MLP neurons of a small language model. Each row is named by its layer, matrix (down: output weights) and neuron, and shows model dimensions 0-127. Each number is 128 + 24 x the weight over its row's rms, rounded and kept within 0 to 255. A neuron's up and down rows have the sign that makes its largest values positive.
After each neuron's rows is what it responds to, as a language model described it from the Wikipedia text at the highest values.

L3.down14 [154 149 129 133 130  96 153 121 139 111  99 127 149 148 135 105 131 116 116  92  69 137 124  86 131 103 136  88 116 119 136  91 142 145  99 145 119 145 141 156 136 105  90 107 106 121 114 136 110 147 125 120 136 141  92 132 148 173 159 104  83 125 128 109 141 126 129 138 113 140  98 117  59 136  84 120 142 131 148  79 109 122 124 175 166 128 169 146 145  98 140 155 158 137 132 139 140 126  86 111 157 108  89 128 119 123 141  97 119 135 123 135 118 120 113 128  87 137  78 149 128 129 144 135 144 124 144 142]
Fires on the word-initial piece "ab" in split words (ab-ility, ab-sence, ab-dicated), and on possessive his/her, plus em, af, aim pieces.

L7.down127 [ 93 142 149 116 119  90 142 128 129 166 143  93 156 132 103 117 103 164 111 126 132 142 133 100 166 108 112 123 123 100 130 145 107 128 145 116 143 146 113 163 154 156 137 124 126 114 158  96 161 126 160 102 135 129 108 170 138 116 109 114 120 128 127 144 133 129 163 139  72  91 143 101 148 151 122 119 149 111 145 106 126 152  95 180 111 109 130 113 121 115 100 130 113  92 146 130 142 123 107 135 130 113 108  84 115 135  95 142 188 235 117  89 137 112  94 152 125 152 132 157 148  75 103 140 117 101  86 121]
Words inside a noun phrase that still await its head noun, such as and, of, its, new, former, local, and adjective endings like -ural, -ial.

L3.down150 [144 111 101 141 139  95 139 130 163 135 176  80 131 146 128 122 128 130 136 112 128 167 120  98 135 148 116 113 162 106 161 156 137 134 135  88 103 134 114 115 132 128 131  95 129 109 218 119 143 140 164 176 178 136 149 107 133 107 138 116 118 176 116 147 125 114 167 145 102 120 107 149 111 134 121 118 124 135 157  84 143 135 143 158 144  98 129 161 137  87 137 116 183 156  97 130 112  96 116 153 165  97 145 123 178 144 114  93  79 184 176 145  98 113 121 158 113 128  91 127 130 124 127 113 116 156 135 160]
Word-final pieces completing past-tense verbs, strongest for -aced in replaced, placed, faced, also established, educated, held, named, and out.

L6.down90 [117 163 130 122 122 121 153 129 113 127 128 117 140 134 134  94 135  53 167 112 128 123 118 176 115 130 144 172  97 111 106 160 135 139 118 109 126 113 151 167 131 103 112 121 106 200 106 101 142 124 145 108 138 109 111 148 122 135 105 105 163 171 125 141 112  67 156 169 128 118 142 143 147 163 145  65 143 112 160 131 179 112 123  93 150 147 142 104 112 159  75 120 119 146 185 140 146  86 180 137 116 148 144 149 109  79 138 128 139 145 144 146 163 152 118 138 142 140 128 107 134 106 112 103 130 115 133 133]
Conjunctions and prepositions (and, or, of, through, about) right after a noun, often plural, inside titles, names and headings, e.g. Hotels and Resorts, Rights and Freedoms.

L7.down136 [151  87 179 122 123 154 125 146 135 162 134 116 136  94 127 158 110 134 147 103  75 136 103 140 150 134 154  84 154 132 109 101 137 127 114 137 172  95 124 127 113 115 130 106 125 113  98 104 144 140 119 161 125 117 155 103 127  86 117 141 154 146  98 122 157 177 107 143 137 172 114 154 118 113  64 127  84 136 129 133 162 107 133 143 121 142 182 139 106 160 121 113 150  87 146 135 147 190  71 145 105 165 146 118  92 145 106 143 117 140 148 110 152 168 140 131 111 153 144 130 124 125 133 122 133  79 110 104]
Nationality or demonym words and their suffix pieces, mostly in biography ledes and lists, such as American, Russ-ian, Scott-ish, Cze-ch, Hond-ur-an.

L3.down137 [ 92 148 124 135  84 119  90 123 131 124 187 171 106 129  87 142 108 125 123 166 119 177 117 153 149 121 150 120 101 144 121 151  91 142 118 118 148 132 150 126 147 164 138 153 111 115 135 131 123 157  99 152 128 128 137  94 153 161 144 136 149 135 117 117 179 106 116 144 133 122 110 134 110 136 133 149 133 109 124  84 170 155 127 129 115  84 147  97 137 148  90 184 109 114 143 150 112 118 145 125 182 176 155 170 147 141 116 104 155 164 118 114 116 155 135 121 146 112 142 114 133 128 146 100 117 137 113 124]
Fires on "and", "or" or "&" joining two nouns or short phrases, especially in headings and names: Education and career, Turks and Moroccans, Dandasana or.

L7.down114 [135 113 122  79 146 119 155 129 151 136 173 132 135 152 127 157 117 120 139 146  92 166 148 149 118 143 129 149 134 123 133 145 169 125  98 137 117 116 158 119 116  91  93 104 154 130 120 104 111 154 141 140 166 144  99 133 140 135 101 151 114 126 170 123 110 122 121 136 129 132 130 144 154 151  51 132 173 125 154  95 108 133 145 135 107 123 147 138 108  62  99 194  86 120 147 135 111 147 139 142 140 100 133  87 139 159 123 130 153 169 120 132 154 166 126 146 106 128 123 152 138 101 152 127  76 100 104 111]
Opening pieces of split words, mostly "ab" after the/an/its (ability, abbreviation, absence), also to-tal, S-ub, and table digits.

L7.down152 [149 172 133 145  92 186 111 154 101 125 133 140 115 108 119  93 154 136 122 132 125  55  81 113 141 104 139 147 139 129 117 143 120 160 158 156 109 168  74 135 139 152 127 146 124 132 127 135 113 107  97 150 131 105 125 151 110 151 114 123 128 137 113 116  94 121 143 172 135 174 151 120 122 105 132 111 149 115 117 162 151 132 129 142 118 125 114 132 135 127 145 128 152 121 127 149 123 118 103 124 177  92 121 140 152  96 104 144 143 140 128 138 131 115 115 192 182 142  94 134 142 143 122 136 117 151 137 167]
Past-tense verb endings in biographical and historical narrative, mostly movement or start verbs (arrived, returned to, moved, started), plus sentence-opening In and time prepositions.

L7.down1 [131 102 111 141 144 109  95 100 147 124 161  59 104 133  87 118 166 107 131 143 101 158 121 110 124 143 125 124 142 123 125 125 171 111 168  92 113 162 138 113 113 149 119  90  84 143 149 150 134 174  97 164 108  99 128 108 139 114 114 151 128  97  94 118 106 107 136 165 140 151 130 156 164 114 153 143 139 132 120 112 106  94 121 127 112 124 132 167 122 129 185 111 135 174 159 139 120 124 151 180 106 165 129 148 137 143 108 161 101 132 127 135 146 160 123 138 140 135 127 144 155 125 119 169 161  86 127 111]
Closing = or === marks that end a Wikipedia article title or section heading, such as "= Raceland, Louisiana =" or "===1990s===", plus weaker line-ending words and occasional is/are.

L3.down218 [ 86  88 155 152 193  87 136 168 146 110  92 127 132 106 111 135 109 130 113 140 164 164 149 117 120 115 112 129 119 116 164 103 141 122 132  84 116 134  84 141 142 145 146 154 121 175 157 106  91 125 150 175 112 132 120 153  99 132 109 117  91 131 107 106 122 133  97 132 135 122 132 115 129 123  51 151  95  99  80 134 127 153 138 100 181 165 109 139 135 157 133 123 159 142 111 113 127 153  80 118 113 140 116 113 101 119 171 125 141 161  96 113 121 129  68 112 129 137 105 114  84 140 144 143 138 135 158 112]
Mostly "Europe" as a region, market, or competition, often before -an or -ans, plus country and city names like Japan, London, United States.

L3.down8 [162 138 124 125 125 121 139  90 114 157 147 110 125 137  95 155 134 135 110  96 128 149 126 101 166 160 120  73 113 144 123  94 155 102 112 117 139 124 161 130 141 101 114 147 133 126 127 144 105 146  95  95  84 166 131 103 139 129 123 143  95 104 130 141 169 107  99  99  98 162 135 150 153 144 127 130 127 105 119 164 154 133 136 114 108 155 123  68 144 117 111 149 131 138 106 133  92 106 146  68 145 100  79 136 115 143 169 115 109 165 164 103  84 121 127 119 142 111 151 109 142 120 136 158 115 107 120 137]
Closing == or === markers that end Wikipedia section titles such as ==History==, ==Life==, ==Club career==, and occasionally word-initial pieces in running prose.

L6.down82 [149  95 150  74 121 152 137 132 126 136 169 141 123 159 127 141 104 105 133 151 169 117  76 109 157 160 127 129 109 120 185 161  95 106 114 105 107 126  99 112 143 124 114 114 112 111 108 107 146 156 117 139 161 158 185 125 145 120  64 138 140 166  84 104 126  81 181 111 114 144 132 140 195 120 120 109 147  99 174 104 103 121 135 129  89 142  87 138 148 108 156 126 143 138 175 133 159 116 108 154 119 104 105 140 144 111 142 122  95 153 133  92 152 109 101 175  87 108 112 153 140 146 100 180 107 128 150 104]
Main verbs or verb endings right after the subject in biographies and histories, often career verbs such as worked, served, played.

L6.down23 [ 95 123 140 108 102 159 137 126 115 116 132 123 116 122  86 127 144 101 125 138 117 164  83 129  77 143 115 137  98 141 104 117  99 144 100  92  83 143 134  76 104  76 151 163 147  90  85 113 162 105 154 162 109 109 135 102 141 138 176 126 134 141 104 106  76 168 173  92 156 107 116  91 100 147 137 135  97 131 130 118 116 119 157 165 167 131 163 107 132 124 108 167  84 160 142 108 134 133 129 106 110 113 118 158 163 127  91 112 187 127 136  95  95 132 119 159 127 153 129 162 112  95 145 137 109 121 127 147]
Coordinators joining two nouns or names, such as and, &, / (Track & Field, Credits and personnel), plus mid-word pieces like "ong" in among, "am" in mainstream.

L6.down87 [160 131 140 130 145 123 109 105 145 146  87 142 131 128 148 139 144 127 125 143 116 123 130  86 120  89 158 103 125 136 130 146 137 154 135 143 133 122 135 115  94 122 152 129 138 168 130 116 130 140 123 101 170 163 117 150 151 142  97 136 129 157  84 112 122  85 137 147 111 120 120 150 132 107 141 151  97  84 127 190 110  95 115 156 136 103 135 119 109 113 122 148 151 135 137  83 132 159 169 162 117 138 108 140 103 124 103 118 137 123 126  98 140 136 136  97 123 126 168  77 114 126  81  79 129 145 118 106]
The "ong" of "among" (am-ong), closing == or === of Wikipedia section headings, periods ending a paragraph, and year starts after "in" (in 195…).

L7.down33 [119 145 139 133 140 125 126 139 104 136 154  95 137  93 138  73 117 120 122 112  95 104 123 105 109  91 126 134 103 140 102 117 115 175  72 145 154 144 117 129 113 124  95 135 136 140 125 110 127 138 149 114 141 138 133 144 145 177 126 120 108 119 169 118 100 132 124 122 138 152 166 124  96 130 127 121 153 122 166 136 106 120 120 138 149 140 129 122 141  84 109 128 132  98 119 114 163 117 135 121 165  92  96 115  92 115 159  90 124 188  89 114 112 120 108 118 139 121 175  93 168 149 112  84 127 140 167 107]
Fires on a token that continues a word split across pieces, strongest on "ow" after "h" (how); also "of" after one/three, "ong" in Hong/among, and digits inside table numbers.

L3.down316 [144 113 122 129  93 105 141  48  77 114 135 115  95  52 116 170 110 117 148 135  79 137  96 167 167 139  92 146 130 132 128 127 173 133 137 120 130 133 190 154 169  76 128 143 117 134 120 117 122 146 129 136 155 100 149 122 124 143 124 133 126 143 118 134 172 102 147 143 115 123 129 148 165 146 100 136 110 129 149 101  95 146 140 129 118 124 101 104 142 145 147 151 142  91  97  94 135 127 126 123 114 122 131 117 134 125  96  95 108 119 108 149 123 123 108 148  99 121 136  85  96 118  87 107 162 125 158 136]
The word piece ect inside Latin-root words such as effect, connect, spectrum, respect; also the conjunction and joining nouns, names or verbs.

L6.down99 [120 101 110 145 126 125 101 111 142 117 150 102 146 160 159  95 133 139 121 117 124 104 134 118 140 141 145 152 133 144  87  81 160 113 122 140 125 114 131 153 144 127 124 111 134 116  71 113 151 102 111 115 141 111 100 105 115 146 138  97 113 112 184 110 121 140  85 121 135 167 131  73 135 155 121 131 113 154 105 114 187 151 145 113 133 154 128 167 130 112 100 149 137 101  98 139 125  90 164 132 166 152  88 116 121 111 108 122 123 144 122 134 115 135 128 100 113 113 131 108 105 153 132 102  95 125 131 143]
Short first or second subword chunks of words split into several pieces, such as ab(ility), ag(reement), H-ol(y), C-ath(y), In-t(elligence).